{"rope_base": 4200.0, "init": "trunc", "init_std_qkv": 0.0331, "grad_clip": 2.0, "train_tokens": 201200000, "steps": 12281}
MLP neurons of a small language model. Each row is named by its layer, matrix (gate and up: input weights; down: output weights) and neuron, and shows model dimensions 0-255. Each number is 128 + 24 x the weight over its row's rms, rounded and kept within 0 to 255. Numbers have three digits each. A neuron's up and down rows have the sign that makes its largest values positive.
After each neuron's rows, "fires in" lists the words (lower case) most often at its 100 highest values on Wikipedia text that the model never trained on; "fires on" lists the tokens most often at its 100 highest values on Wikipedia text that the model never trained on.

L5.gate332:154154143132157133173130046140159123147136129120136120113140087101113117156127142126081156131088128095147167160094131076128116120114092125163130108113103133140136153166120146158143101123128117105121117096120155144138151117125113101110095087139097155111143101108136115110113139105130112125117149147155142167158132127096120128146121111112117087140082107141137129148085123113120136169099122116127165121148108167131136101147149101142104148125141112161102153173148098098120150145126094084132092123150121119174101122165102105154147137142118138107116123087147104111147156129138106113105128110138170133115159118119112100129113089099148112123155098090182167075126159143108123130169103090151078127156106145106162115206177094130103134131126141122139125101140145142165111078107145
L5.up332:121125121148143107125135096133141141185107130136109159087104138146100144098129133124154134166122109139140100061150150132135118088138133119124096120149149141104145153166128063133155170119111125145119093128141127172172102115141112142091156124137122110142138113170090107175118155162134124096075147116154134148173136119082139121143145116143116130107143178134129158153088117099130174120097092125142134181154170109174125091132095144087148117138161115118142146078103136104129146149161168120173119143120112137106093133117087180132112126133138131161114112099129127103161131152135095127193102152140150124096134117127098142127118127125124077105125153115112114128142130104154096117126124145125149125136144137117180162115059108108125119107147087111117102138136144154109151105164123
L5.down332:125120112129133138137114148105137130108098140109127112124118091157144104170118083109101154124139148080108116124132123111151128120118156191114150083118088120141167153156155128150150092130148112158116091134137095142164134133106144139096139124121110120090131098071115133126069112112114180076121116122167130145111124127097142146156116101119125107119125174127168095106128137147090133138086105120136163105104151149146127149127121114152112125170150125118107149155175112134127135169181140130157111125106147100096111147156075135170125143138137099083111147119122118151134128135125144132134127112087123154110081115080098111136102064108097131151134143116167139116185158139145104143134089110130123125099135155130144129165114113152098162145101165112146094136115119159081117072104169
fires in: "january", "february", "december", "july", "october", "march"
fires on: " January", " February", " December", " July", " guitar", " October"

L5.gate524:101101090106119110119147147102135119129103136127166119119096108177140087139122133112153130121141134106135146121099116112133121093152097122092107183125126134120139148146148110161093150092141109174105185087091098177164130134133090131156105085126085155104129119103092104134163162118135125107153123138151180128117166117136119126097145154095092152128108115123126134103134146134137177130130157111121121166125147091117149142129165110164144092136149129128102155170134118092182144125134147133085104129099081092133154164141154141116160106100132130075128110103147099104168123137097104125095152101079131091115156156131129141140104101148120149118143110122153120094139141132120156131094094097127110121130121076155135143138100105138092113141098148134116119143134145124200114112183141
L5.up524:116126160121122117112133147114132110156099114170160107088119070127150120126182089110117146116097145134113122108178116132161122114151127099121081134133106135084131104148117102141130070114123147137155090136112079109105141129127091101154112097125123157131128134137155142125126177158130112086108147154171093116143151139140162140124086131127105134135161091167108142157151153167107123097154118096099132158183098120123113113135106133113109109121134143139116109145143123117162071135124162132124064132141114114105132126132115203114148148129169086134129103151123118159104135171144091103119102116163126153145141136141209132111134154098143124111114109125137147126115154106175139105163126139119105156118128125125168152148134119106081135146134136094145156161116176145134129091135170
L5.down524:090116100134094119157130150135123093116120127109143131070132098109151111134074077088100137104122082137107124152126104093140128167126123113134123126134184122131169143139108106090121136117134117129122075150138134113142150135138141134169167132148113144166125097130143105106097150150166118193130126138109155133113115130169130126150111100106124125075163099164115146130124146164171114095119133112114142115092112139176108104076154136104129102150118162115184104125132124116065128151105152108123136133137136156101136115159138160086128124121123145050134097123090131134096178111140146111137145149128116112116150121109118110130057149137120161157127131153156113144176117128144169165165141099167165121100134121089123157129138107140144152144144148112140116117100130115136090114114143
fires in: "march", "october", "september", "january", "november"
fires on: " March", " October", " September", " January", " November"

L6.gate360:080109130126097106091105108112162096153113140143133191120106097103098095124106086115152139134132141130172134110134150126119089141083139158131147175135159109139165098091135102132158155104101140132118134143135133131126113095130158127170138162113089106175092090171111108133115126132116109128110165139142112146158139105107154100102144110157113108121097110137131134174143134119132120124124111150130153125116103128166083135161173158101107132128158136105141147074109111105104094164166148127119127163121114108136136146066155079101136154106130122106094106124094126155135129096134187096153104114109139110159150166110143104158115141109131097148141164142115148149188110117089116149164104132161111125180136111112134146107178142150128115088150150132101141105136139144101154119114108
L6.up360:113123114124102132091107149104126063149146140150161167130136099096105113092115106129105141103194172145124108117146134180094115142126131113108117148118129114132167110059124134151147119152108097127087128075108148116142162123148120089124135102079129179109111109102088131111097126138100119109169111129145127144140155157129122135145098095142141140143134139117144144153200112112171113101163154137110131120110166152123103106152119096106098126126138097092105133100131109151164146166079139154102125124117134155166139106131114132107146125073125109178100119144067123149143128138108137106084111167149145098134151189113090151144138131138123132127130116138135126136132158083112144119155116125127165114133122151127119162133114110089125114090126158084114091103133134114107141167114133
L6.down360:152144144096146155122127151128159094128115100097189141129110151117126082086128133164143088105148129112144114089120152162084105103141151116178141102138130129153140165117116154144077126106110141126114116107141141149117134134154098145114109115142178119119073156128148157147192135143104131104129142094173132120162139131118144089156149114148136146144131103086159118172129133109136110106175142150131166131139100160141132085146126118097124127110133147114119120109134144165161115109111119097122136180152127164146167108111122142142154113152103149128116146139160102157140123143171120172082156101162151101130108175145127180094062142132087163123133137135104153159132145064106118141117132123126171113130131133144140128099151087098078125123127132127143147117173139131117135130131166
fires in: "in", "of", "during", "for", "d"
fires on: " in", " of", " during", " for", " K", " D"

L5.gate467:103153107124105116107113163116147091107127142147100147127106157170157105095100129135123114155103116154061133153119109113098083109144114135120165118141112116139109103121147145146151147146118148131087106153146162114104101090128123125141145158134135110147142141123101118128179103166087133099137109105140134151134126139118193141177139104150131149162136109104116146111127137112137135120109088161156147107149143144125150135161125119113124178169143098116131131107071081165155130097106093098111094114118141125137139126160074091128099149131139102092106143142058101145147112120125119158170152145163123126110133087102117146146170142149075081149107111110141129170159088111095100125130160136151141138103121109117108176160154121107134089114109114118113130108139176124120098125164106
L5.up467:098133105114172169144076127135147177117146081153105109135168118103106092098095140118165131165095129128104131159157112140114144104127139135143127142138123103138117120150172153091158112164131111094111110160172132136124067135147156146075141107133100093116115122095130117120152166109079140106147132117106148116122110140115123129165115130090103137128126096117118131110121099121118172115129106132136129135120151149128136115140116101147132151143144123146126138153098117118133128081146159060130131112112140109108135147157153149176165149104150106097094134148053091155153124069139113133159100120148167157150151136141147140108150126136109131135116129106117208097190095101142151094112144107124165126130143101143120105150141118104079113142110154135127092131122160106142098145130112
L5.down467:120151101125084118104175095183134102068111133149093106125140152139146105160130138136140105148102082113106118145141069105124112078135117123072162128136170141132121151151147137142166137135177138151120098173110152120106105109142098153146121123122111140158145115119142131137164114143121146109132126054122169095149122175101148152184110155110114153160122098118100131117097116148129143147093088150141103116201158144129135121142105167134098151149115120117124118100123121150099145161094122107160161110136127138086117136121101133125117166131129164093117169125077105149104150149121137140124135120137146156110143113128085126100125132107123083099102133118145138119151151118113138108117157128130106160135117129133085118159111107127147079100097122091136091102119107104115144147182125
fires in: "some", "no", "any", "little", "sometime"
fires on: " some", " No", " any", " Some", " little"

L9.gate393:149102127120142127116099121100100133122128151135137096121138118124159115111145123092163087127170150135155154136123134092139163166140129130154143119096138106108142168118135153165108148162079139166119080127106151139119127110119139193108118107120139103137124166154150138143195159136094124164126094112114113122114170149097120148129178155123145145138151109145106130129187111136092161138097130135091131157152138114104137124137136167110088108190124168144121106184152103116137113116140099148105104162125113102098122111149093144081148097124146133121126126115152113099116087133113108139141097139150165123140098118130134109124139115083125127124155135157160134115136081182147122110156151145127139103111136122132110087139175098131080073101151123090092170139091138120112123094134090
L9.up393:112147124134167169114098087123169125135112131130147126092121111140132104099153118129148105143124131158125112133163113105144078120157145131132160148158087067132094142140115171129119145143094097105094118140144122097189106088092143149132156164137115137151108135126144144128098135098124099105127123103107116164127133140092104108126117133182102137178123081108150134132126112123104148113166107123143100147163158128160175154121113113093089130129150132127104115118097106128138155098162178139132187077121106107173144121085158120150119145144105118109146088135119092133204132146119156126120141113122118147096096114120132137114116159128115112147112121126141155161125131126112154097102123083083115108162130127141140184147148115169152133095123136122131130150130152115141056155112147
L9.down393:143132153142102126173145148157072164120145110161137119135117126128078139121146143105128134171112142125132167106135136093116135115158137109142097146130176103091120164159132109112158114146122149103101135077082094133128163076101145135132133132131157130134133131151119105119115119122143095122135122161126117121133125117139172150167151193104134117140134170086119115135134105166132139171123164101099168138092128099107166128118140180098134116185095201167131137129154167139100154085135132090114108113148110135142154142134152151111129146085095146148129124144145110100099164117134093128112111148140163119120132152136148190115114137187115152111131103114179176141132135143139120117133150168125090139120124160135097085125154117132157128147100116088128146118131128128113156156099115
fires in: "no"
fires on: " No", " no", "No", " B"

L2.gate505:153173137119130176084159102134113111140117182092141126118150120149155137130124142175073128128169102158134162147122107152130154173127131101098176085181105161126121128091132157144135127104137145115143105143120137148133178142116121136128120120128158087122137088057131122109178109084094148128099115120077122093174140144094125124129135120098159153104127115125117120135139094145145124110142142121144123078128120130114126132133108174163140122134106118152117126141120114119104147134135122140143125130127153164097116122139156131138127149090113118085102127119106122151118139123102158160126162191098103141151145138131106127100104126155108128114129124128163167134092162166139101108121137086119130085111148152128113143111169169122132162126140153123152080120073136130080156153058118
L2.up505:189161081117134147111173123119107117170111131138155133091156108092112145156128161172113106119139140140099114140131138124086116128058128119128156107177130152167127104129133090108111131132066155089133139104126145143132113148127119140179142138127106103115116096097154113071168141109106161160113094135124098129105146181104147091121163124080102133075150102152136134111112091138155130137113142114150114081110136145142111181127148146110133109102103120153098093173173124107126114125149153113140098140156160115093143147127112148129135112084097154087144148144133154120153162142084147136109160154145121154137152105085109122121107111147116137113121127133123171139111125101148152137160128113147112147095145105139137148135162137122133114102119127147135091114096108112126137165071108
L2.down505:120074133151161107144105115103169147161145154165146151097161114129153112114132111111146093138081129123106064153113118122113091119089123116133132160074122150166150122150088149155108094109113124155118156115157176101144115116138112111145152130115191117124156107122130112116195117139095141139117115137127117139139113101139100122107087152143115141135104130113109151099141155102116099086128108156124146101126145142134152174125130121161136120153162139105162109161096135088119087163117107124103167105128141129150111110111156115132151104118144124183155134158163108145114132087149102091093103104145110114124124146128084142164128078111074153139103115128128173137150117108124141135125103139172142158090115113124161121122114128107105125198104108124162134115122098143181113133112138
fires in: "and", "these", "many", "first", "twig", "or"
fires on: " and", " these", " many", " first", " Tw"

L4.gate522:133176112123124152156131153096155141146123141099113119132151105085170156136150113127114147150096101135112110093151090135143135104153142154121078167146133139111109147097157156145127135125133098122091137116110131140099106143088068113139083153142101122188147135126132116129142120129146165107130119112135171097162140124163134101122120096134168152140095109138132106117126104160148087125155117128105105162130119096097121174168107160101155135116121118123141156113137148150125086143100128139118198123127134131100106177125129130089136152152104159113137116127114135076116189128135146104181099148079153145139134119092170192131107119106123129138142115100084136133117114158131120112135160124132120072151154109150119175094193134140100147140129139155150127108104147139131137127120168
L4.up522:117104093155094127133133119122135125141090106147087103149122122093161120154133154121132161109166095149137097122144115112111140148153124134132083118158152088103107136127093091100123137074117126123135123126128108146146114143119112131109106126127105133104136109160150121127125150173140164186108101105134189115120136144146112112113108076138130166088096122151137176115123144120130093089113085134128159154129144133127082150141105098087123137098165109126119150167159092156139127127114135129100127111107118116140119185118101109138150135129168163120162113145099110091111132121103171086153114098106153118138160094090150144103115164094166175176130139084148129163133150165136127124113162134117146092149120123124102114081134130151112144041115134139136132117142101158136105159130170
L4.down522:156142091113129130116107132139132122142098116134130120180136130097134143111105120120091142115164157145151122097142113140117154115104169112125124145183121159067066110091135122189115118135141125101132105169111133108111125086143130163159141124150165184163117098146104117115116118123082083135137139148167172112145087146086139115142125121140140116100123108143155122126116151119101092103137128098141151076140130116136126131169117109088147115147149155122164150167146086177120115129141093147095170096122153125096143112145154109145118144112120137136106115096149134126082126150164121149123139121145176092147160150158150083122127115131121168144132133133146177142183163119149125112125142095167152126114140132157127100167162101109152148106139146149101077153145133129131101130073122
fires in: "on", "out", "off", "along", "down"
fires on: " out", "On", " On", " off", " along", " conv"

L4.gate685:128161140111115152122120111089095122097112114110134156111134120127153128123116140138114139105137107128119143122168171113138156110115119164096147135086101123134170107102087134151143151124155123154123166111129169161158175100159157086125108093144114120150130120124120130152065139171139134121069107179114125160159126129134148095082126149119131152118140130119115183102150143113121141124098140165151160126083155109120108086152096107134141105105157138136131124151122157116157091106110095154171082136086105099153120143138160126108130179107140101152119118155121137105133121113126141106134112115120141109125095131129157160112167087155108145078085133064131122102138119114152119139125157127150177128128140086060148137104138116125154133115127171065122125118109118116129122135184129
L4.up685:139112168120123161104136075149130108171110125124133078132126101150128095134090102146144141118180137137116119091122166147111130131180126100117130092080149148130159142139130126138154109125104116127158122097092122104142100134121088165152125109134127122112138079135160160104125163143125130138108145151099147086175108141168105144157204141169166118126185098197106130116102144117106074139136133146150136117130141139142138145149112118131126149142139086148115116136132082088133119127130135131100103123138084125181121121137116161134092106116140120142149121129134132086103139129172125108139139146148143147109150095156190138132162098124156105158149166141115180181158119109135155112127134122110130138136170121142169125113144128114136137172114112152109120095145152125086105164107111
L4.down685:162104143121101074124176108120091133169118131198148103144148081121130114122161091096118144172139145137138116096108106115159132181134109096158155147083118148145171139143160091101162091124168165117090154110108139117114109136147099122148095128130099169132191116140138127125119097146138144120143147122102111108169102117137104149151138121136135121110105091136120105135100170135113140096139133136123163104131127141122148148102130106113122132119138117180084160103125154118145102127112112154115140097136118102138106154150133130135129165123131162154131127083110154130126151136161141112096150123136097119090125110128132117119096134171181079156161153157105146133121099147100178103152142132145103113103175170097151106118172167162100160134111137140103099093141152123130123159143121
fires in: "october", "december", "june", "september", "july", "pickups"
fires on: " October", " December", " June", "up", " September", " July"

L7.gate41:120159103156185150130129127101160149096133142092149170123135141127125148140107109139162157085146095146120154141122111095097129139148140136136121076141128092146147121107057134101133149130146134158096156137113160152146114067074116101151156141159156070145130108106100111127166159158137118126119134097108120145192154134122147142144106128122140116125088106109056110121150132160118117118141089111117127095125125124145103109148101167109157125125114156093099110120136125150134132156164077126135094099120120119127102118062142146145106130104126116115084088144062105112128111146108113136122148140130102166161124127147120123118106141115125122107149126159149100140144153089168139100117131102141110145114164111154133130117123141135131089102135096125162168150082077141141115146154152
L7.up41:130140170136174120094161136158121148164139134062143134119092174134171137105121112150162128152121088119119112143111105109120136105145152136117107116123134120143125158139107127108153145144163129101110143106129128139151105170152146093143119111148126130154073127129116131143168150059112142128161175141106105147106110103106092081131123117163144135130130152142130163119130164145140164129141156139108115130129156105151142153094172127115120099085133162110140104151133147142158126109104125161113116101136119132106112133088153076114126138149130123132075147137148093123120120096152136139091172099120139121082117141104116173167146161124167134082135106142139112092133160158148153157134104106166163112165157097144176154163104128163150170127165173118116115133176126137156100123106103
L7.down41:141089136161141101140107156116181150140131146162116095157144084099125173151060126157173136121111143112082144162142110176138118181116148100146101119124100125130169106134122112156143131122142121128124148137058141091192117085101120173121132099107137150146128132098148158138140139136108160138081100130153131138080135116166151132055115161150142166110169130102136126074152124103159081148124138141136110152165118154127083135094137121125101142138158117121165129088125128119138131131086104107101135158114144143126131117142137104139102119137090104156137142152158119149181123159125171151098131134122106151096092125115083105110103087127121131110141158123120137134161141131131116109123079113122142119115137108115138110182143121150141112133093102128131124135133123157125115132143127
fires in: "and"
fires on: " and"

L5.gate220:106091089112138127184120126109134123111118133118132116115104163106149125139115164112159163137138119149114132108122157074153157130100121133129104132107111107170091157125116100114103136149110120171119128104127139115109113116130104111128136122129127169112152115151143167119126170129091136146185110104120104085091135170105153146100121170163115095150121137120111155131099157118084142147142162099152104116141127127108090141102130135120076130134123153108152126197096106159125155109123098140129145134106094137125154103150116097139131126141141114135125121150093141089101091129096139078157104158129155138099124092161145176113143087137126144141156088138153101128075151071144162163109094103148151088124149108099069109142146138124129163119156132133171163098108071146131120145135142
L5.up220:149133146091140141172102136099120109169126087133092151163122120128182095093135138161135131168113112147139094123161110090131132143150103105124094152147111099107108096096126172070160101124102124125100138186150142115158094142110150107135197124098121159139100091130115129117144157104112120101111127113170114155150119152130121147124129126134103124102123141120150120115116157115098103149127123159125150089136129128131110113105125131133096143137104097165180106136139107177132121118090113127145146131100121105140137115128102181111115131139101098104107150099098128162141135150147146112154076126171133156103113107119090152089118054156122145115083156133111146159119162117151169148112119109126089121131113091165122155108107086151099142161129103137091140087127163111130158150127121
L5.down220:150143101154131165117111136130134099181146165113104154112096097110122051141082104176139130146128103135082140124168165173111143122103113103140153121175130164099156132129135119107125182110150118120134109143115139135125139131172148127102187156122141183157149124133130097107110132140116137137123098089141114108115171161129110126140108133105164130114125142100125138133096101134133097138076141140101111123123152117141142105120132128149122132102139119139202129117137123145115129114102099154143128075141077104128145119139152096163114157118121097129095100137103136131133124160142153113083183126126081163097147154110114126145100105108156146158099104112156133123133118134139116170125156125157116085152123135118170085145174142150112130140097123169112127138135165139107149108162076
fires in: "a", "no", "his", "her", "al", "their"
fires on: " a", " his", " No", " her", " AL", " their"

L5.gate557:142133155127104162156128125145133135163121139110142135148122121131156134127118075154099092095136136144157091134138136104106131123120179108121073151071137108135111125117173121140124124093111167105104156135136093124130160101155104111116104121108131160109130132102136103153111126142065121111105116099167109164115127173133124069143159185103139153155145155134115086079109106149071144116117169155153153124162129134156155176109115098170101118127149115100124138133143108140142086134131131171070171154137170112156129095134119105169114149102131094120153122155116130137126098094130128122228116140148105093118156138091150141152145134111130126134136125155115165141109115149136097126128144171101140111150131147123134155154135114135148146139121147133123104105103134116124107130144170
L5.up557:157106144133103115129161126125106098187130172152159110165138140100082127184115063148109091104129137140121061131131125158136116125101142141148113107108178138110116121127108154110147106139115128077156129111178151124137129141189099092091134146123107165100124104097079086129099127109152187135123113135125090107150143115132133122141167123165135148076120137122148101095101154085076139149138135134128139135143121128152169182119139092117100122081125102127120122136085096166121154132143107114135141175114116119155148105131098138113151143086159097135181081124143163116142120096122107096171111133108129107116122147101116143096144143138116125142137155126098127121127128127125104129135149155104127116137125135132132127157129117139111099081099144152107117129098124094162110127103164
L5.down557:152133088165127118141129135121129088141133126123131179122158109085101134088119127152122170117153145132165103131122165109134110098138098131108136165137069158136107143157154104158143099135135070132155167109130117103152145156145109139089118113113129141153167081083155198115136134148064138108166148132186128087149121128062141099161131133109115145109104141107118095117145148148131174148101128103169166128151144126122082145143110095115121138129152131130118157093150145141138128107139122111097127135108158133116143155121150129148127105139109099177130152074141153144104159164169136149126138174093133117135142165102143160105135172130110136123116112117094162129160127117202137138135118156131111138138137142114134131143146115117136103091110136137112093135119087129111125120158155
fires in: "on", "of", "off", "vs"
fires on: " on", " On", " of", " off", "On", " vs"

L6.gate191:153107159164094104112114132104155110151153186109115108093107129124141104099151140160121074106125153110110162093142143130131177125113114099126140134145158118165133145112099096125138152083120090179100131166135115151101170091146109150175118167097114097062117162130132108122180045118097140113134111134153119131102139180111145159077116135108111120107133139122123150161148098136129124140158159138112129127127106090111128126132101093107115127132148148135104151097121101103153163109174129102113165115100110160140101145116106129095096138130139150147118144190110115124115128137135154159123139102138150128176135137124126110115122111123138139114129141140157147139122107117154130153097103100132108169102079117165114120150151122111118151114102148120135121075135134129125176096088097
L6.up191:146155127140152133100100099106105140118158160101125118121096123160128106095128115115103102102141119089120190112104120112125171147122114134161097096158068149210135108111129129121100113148158156170115136168129084176135127086108160117163125141109147112122139180140089137137141105088105092167127093103144159160148147115087104109095135099142111140108137132111141141120128123097125121132133139148077094110089115164137116115160141127148102118133119130098160133140130123120095146149112138121117101141169084128172126111113095106130115130108070114091113173173106063164119123152141127115109084145151105160123108107088152112115100132157134127150146109145104125120151111179102103138140113100109161140120127124157094130112134114139125110084142119126125115117079106140129120103127122
L6.down191:145145175126110126098124114136107123159126104098140154145142118131140130107129166183109098114149141143143162102164146152106160099175140106153119093130125120152112119135086113142090121128124104156067127131122128089136108109156147109138080136167119110113094130115117139141140118131129128163187156086112168128103191141129139126100153117098122123141159150070135117176139105134149127108119164172086105150140114159122146104129099102121075114117129187147112119144092139101130129118151094111149141151117120119138115157111132111107077137111101118088161161176138084126081068174081172146141177117129132142163146119119121121138118106123165136116142133142132106155140131138149088139106139142127158135129115119180117119140144097142097141141132099149117126100086132141132147134116094
fires in: "during", "after", "of", "in"
fires on: " during", " During", " After", "During", " of", "After"

L4.gate402:138155106142103158145135145139138175151130118114132103144135176103127114128128144123152109168111115137179131104104153127103101138123136132108125122123137147091144140098111105132101099099108117103124065143151150134109106113111161123139076133157094146147101131113073141143123144090161143131137146151121107126152101150150131120151146118128141164121123112105124152142131117106154184097135083150118135171117146139105090156138173083134137165111115149154113119084126136116147137113134179154205104142143158150155137141136121121166150089151156128156112157122156126129128118111166141106125151132089100167100161170120100090056121111129144134170161089100132112128115129148083171154147139127165116092145135125161139140116129161134138098143111124080129124142092159189133104128139107
L4.up402:113138146154087092102116104090168114122094129102142106164111139127124160126099153114137111138140091128145126143117144138077108149133107098133140175118147146101111113137124136142141114142175135138101127168096150074131129145112134105082111102145178122115096154117146150089105153133127120115110159128160144129140141119096153149144125100131095145110117162136130147098154131106173097129123117123155111136105114132141072137096097152168164167139153144182165106155141169142115100149138174106139130133173133148121137138143126103145174124140122123096110130153090125121155120106106149112141107139118126121156148064092120171078128113099164097134163148156123111098117154102147169109127154061143064163175117105125135124143141143133139119133127129126118088086113149139164125102094113
L4.down402:108127142106133135174062104149155133107115106116179159161153146169105117138112145109141067161149134147100109147132146093127081161112144112113118096137157109149157108117151118155130115119099131118141104126066130120134135089134151105151150118140156106113114143158091151111154162111158151114129129145094162133117125138144078154168128154143130169121126123062106105106131092128166087118085138101129130136167130113116107135128103154098149177118129141104110141126149101132099116145206137155153084084121105129155132146128144144145129149127199148090093125141117105103084139161108102146155160116140141122121124113092124095082086139118161109146139140120145120120116119136100161152120127104148073110121115131125097127141133121144150114133119116148163077119124127099137128110141113
fires in: "main", "major", "highest", "most", "best"
fires on: " main", " major", " highest", " most", " best"

L7.gate606:148121122143119137124123120108123098127140115135081108104096097112126160097132123152111117089121157120136167093097116140122154107143136122122101123137094136089125127129132123109145100153150126129172128178123074147157134131126092111154143134113124104163101143123110164114136131154078118104124159108174153152126146135115164124113118134134113146167136129097158166148148169062177127110139165153116126119128109200138102128129112099168067120118146148177110169121122165122121179171117139096172132110141126161152126150097088120163108097120125109102163153140148108124108125072126157118139141128165065152082132120112140139152089116121111138081131142134105156108148116137131146123136092115122119123141119139170087113135111203113120142098119107137114119155134142152153138124134165
L7.up606:104120099173122167153126146134164114140141139142152151095158121129124128136109113172092106122096112118120164117127133134143089112101085134133118139114114144150115120100123113156103141129104073141105147128085117101125153160148144141149085109140132103118113128155144121161121141167122174126142154132119102119155168143138139135109117125152145094141176123125167112119118122093143056129094116202141119123138095124128145157136089176150137101098159144182091174110153141143178142152125125088139150171096122168153111149110085118111124113118115166125117174152104110138147127129067164116171129106146087185171126088158149121140155118118116139111168140122114133115116163120112096153147122112116138116107111095181114138109110153139116121102115140148134089110117127149119158106137132
L7.down606:130118129098125163122159142148105124131091119135127156091160110145123121156076173132102160129167171129140141147135118130147133139153107125145129109117107204131106116053099104162135129145145111147107137150132120105131156112137136107104091139128133151155163101084120133093158122108119161139175142117111170061109140159126102116080147144139131109151145149081153163160109073134108122080119121142131124134130121150109122094129129131148155076106127145166112145136103136100123102156133129149151162108118063154091110159124145156115119128115114133137113118126118102125085111132085138122145131125112129135137151073134162191131151137134175093133166113140122160088113139152126102125125141096132140089128145102117136123148106105180119135098121090142119104155097088163130109111111119
fires in: "during", "through", "by", "of"
fires on: " during", " During", " through", " by", " of"

L9.gate38:141132114156117087149151078094113116118161161153130127122066122139139136119122091138137137116107160146135151167113080099153174123107177123138108112167171135164121138124137155123127162123115094124141094147115161129143118126119124081106077123119131092132142102140136125147137146154134168110169119137127099104172135146106112145154126147054106143158132135114133110135103077109100175059137119081140175126104152167143132116134114169090088155131126123097118130163120094128099145145127103152124097106129136146155087126096093116126119116149158129137124112093151127138109144114123122112188118108148147154144129138135142123096127082140104162158120149163129182142108149116113134119116113114171103157145091119113148156114137094145134126100101107111171161155101123133109116084130123
L9.up38:138140109148135172141140155128127123144175122094183126148104091135135131155135135098145087163091094151089130122110112159132149182123105149148099119150116152101120104147152132097106132164144079092126108140139124135107104147102158147084129122123110130128081126120097149093180096139144107147127143112142137100103139094110170125128140133136115117139140144118123124150145118127100140158128141128163169092114124155116107170098121146182117098139130148108165078137141124158116101119163072114101184131102167129124152145152101129129133136124122124131099102100188099148155154115170123073126136188138103118158139144077133139140097142141151134145162168155140132161163157107172120141147139098107105145107142094116146139102123143146102132167152122139098138085122131107097130105146157
L9.down38:163078120146111127155131129109162149118155128104085135096148115150142092141102137119113132098105104115141077158109156153070124108156151133180118118091129145100134147165135147136113116151103142179102132108115180115090114108114126132152161123107148166117083135141125136118129090140118114116130152131131114156107141100121134108115103117151186138090123093119132196097128170125126146123117090137085122110132158112138150136183122078131176144111109121126084152103135115147093170088105118121154147130135104145098132122100136134132106134122124122146120153191130151112149093141099112130085144115122121159084066144110129136116101107169118181109142109117154166132138113134138112087141114106096102124138146141131124109142095094103157157140127158173122162121143112137160107116145095
fires in: "these", "of", "and", "with", "both", "its"
fires on: " these", " of", " These", " and", " with", " Both"

L7.gate222:132129148133120078115134096129105114114124147135103109110093132159163129165113142120152140105139119119087139138113104092146095121127138120122148142113134170153081133095121124138134109073160152134095099175114135119164120108138141101124145106149136118140109116163097093107113194164151120118095149153112131108147137126119182083143158188143126109101178156143168131161092140097111112121154154118153140097146130148131139153120130170146159131125160139107131102126085138165124150106177112159183138116143140110120163124100143122137132100117117174115140111159121113137091170127163167092130133085118132151099128125098103120099146089159126131121133107043116140131125126192121120137098125120169098118154146096102150104156113124161136133140169126100131107129112132138171133137149148
L7.up222:124145121121104117105120098137116154123107092118139086175087157130143125130160121163144128135152155101099136151165119146144117150137103130137100076081091107102174117137121125142117132081114130142112123148091127151135148128105141157094188152153190102107152171141156137146127105100129116128134143110127122103098179131117151141133164119141145135133173086121116111114186128122091114174107143134181150121130102145126107118145083144118152095125155190146130136122096117116133149113145174162128127116199121104125148100137161177120119136150140158131152147178135170114126127113156098102114128119106158112067124142141154124089126134146109142141149155105168115158086096115156164131160119141122135125146120134121160123160133136132126138136177163135144136101098109128123121085106106
L7.down222:098118095107132127160094129125110092152094087116144118119112118157156126120072128076112126143115099154122100156131110165132105156109099149129157113168119137142107123142145151148065109116088144122090091116132117115112095129142150102162125127133148109150122111106112166104133182145135122104129109129083120099136092123114129133135118096095140152149169112153159104138124124100139159125144126141157118135118111087138104169129159125130128135116165125173158101128103149129131115147160138162147119065139173137148146132105143147164112129102128158141142124159143122108078135107158143146140098110167148175092134158103131129102084123082129139103151108144077184114113151158091168108128049134142120105127125154151143163161160103105132145106155147144134139139156100110105089140132128
fires in: "a", "an", "highest", "serbian", "largest", "best"
fires on: " an", "n", " a", " highest", " largest", " best"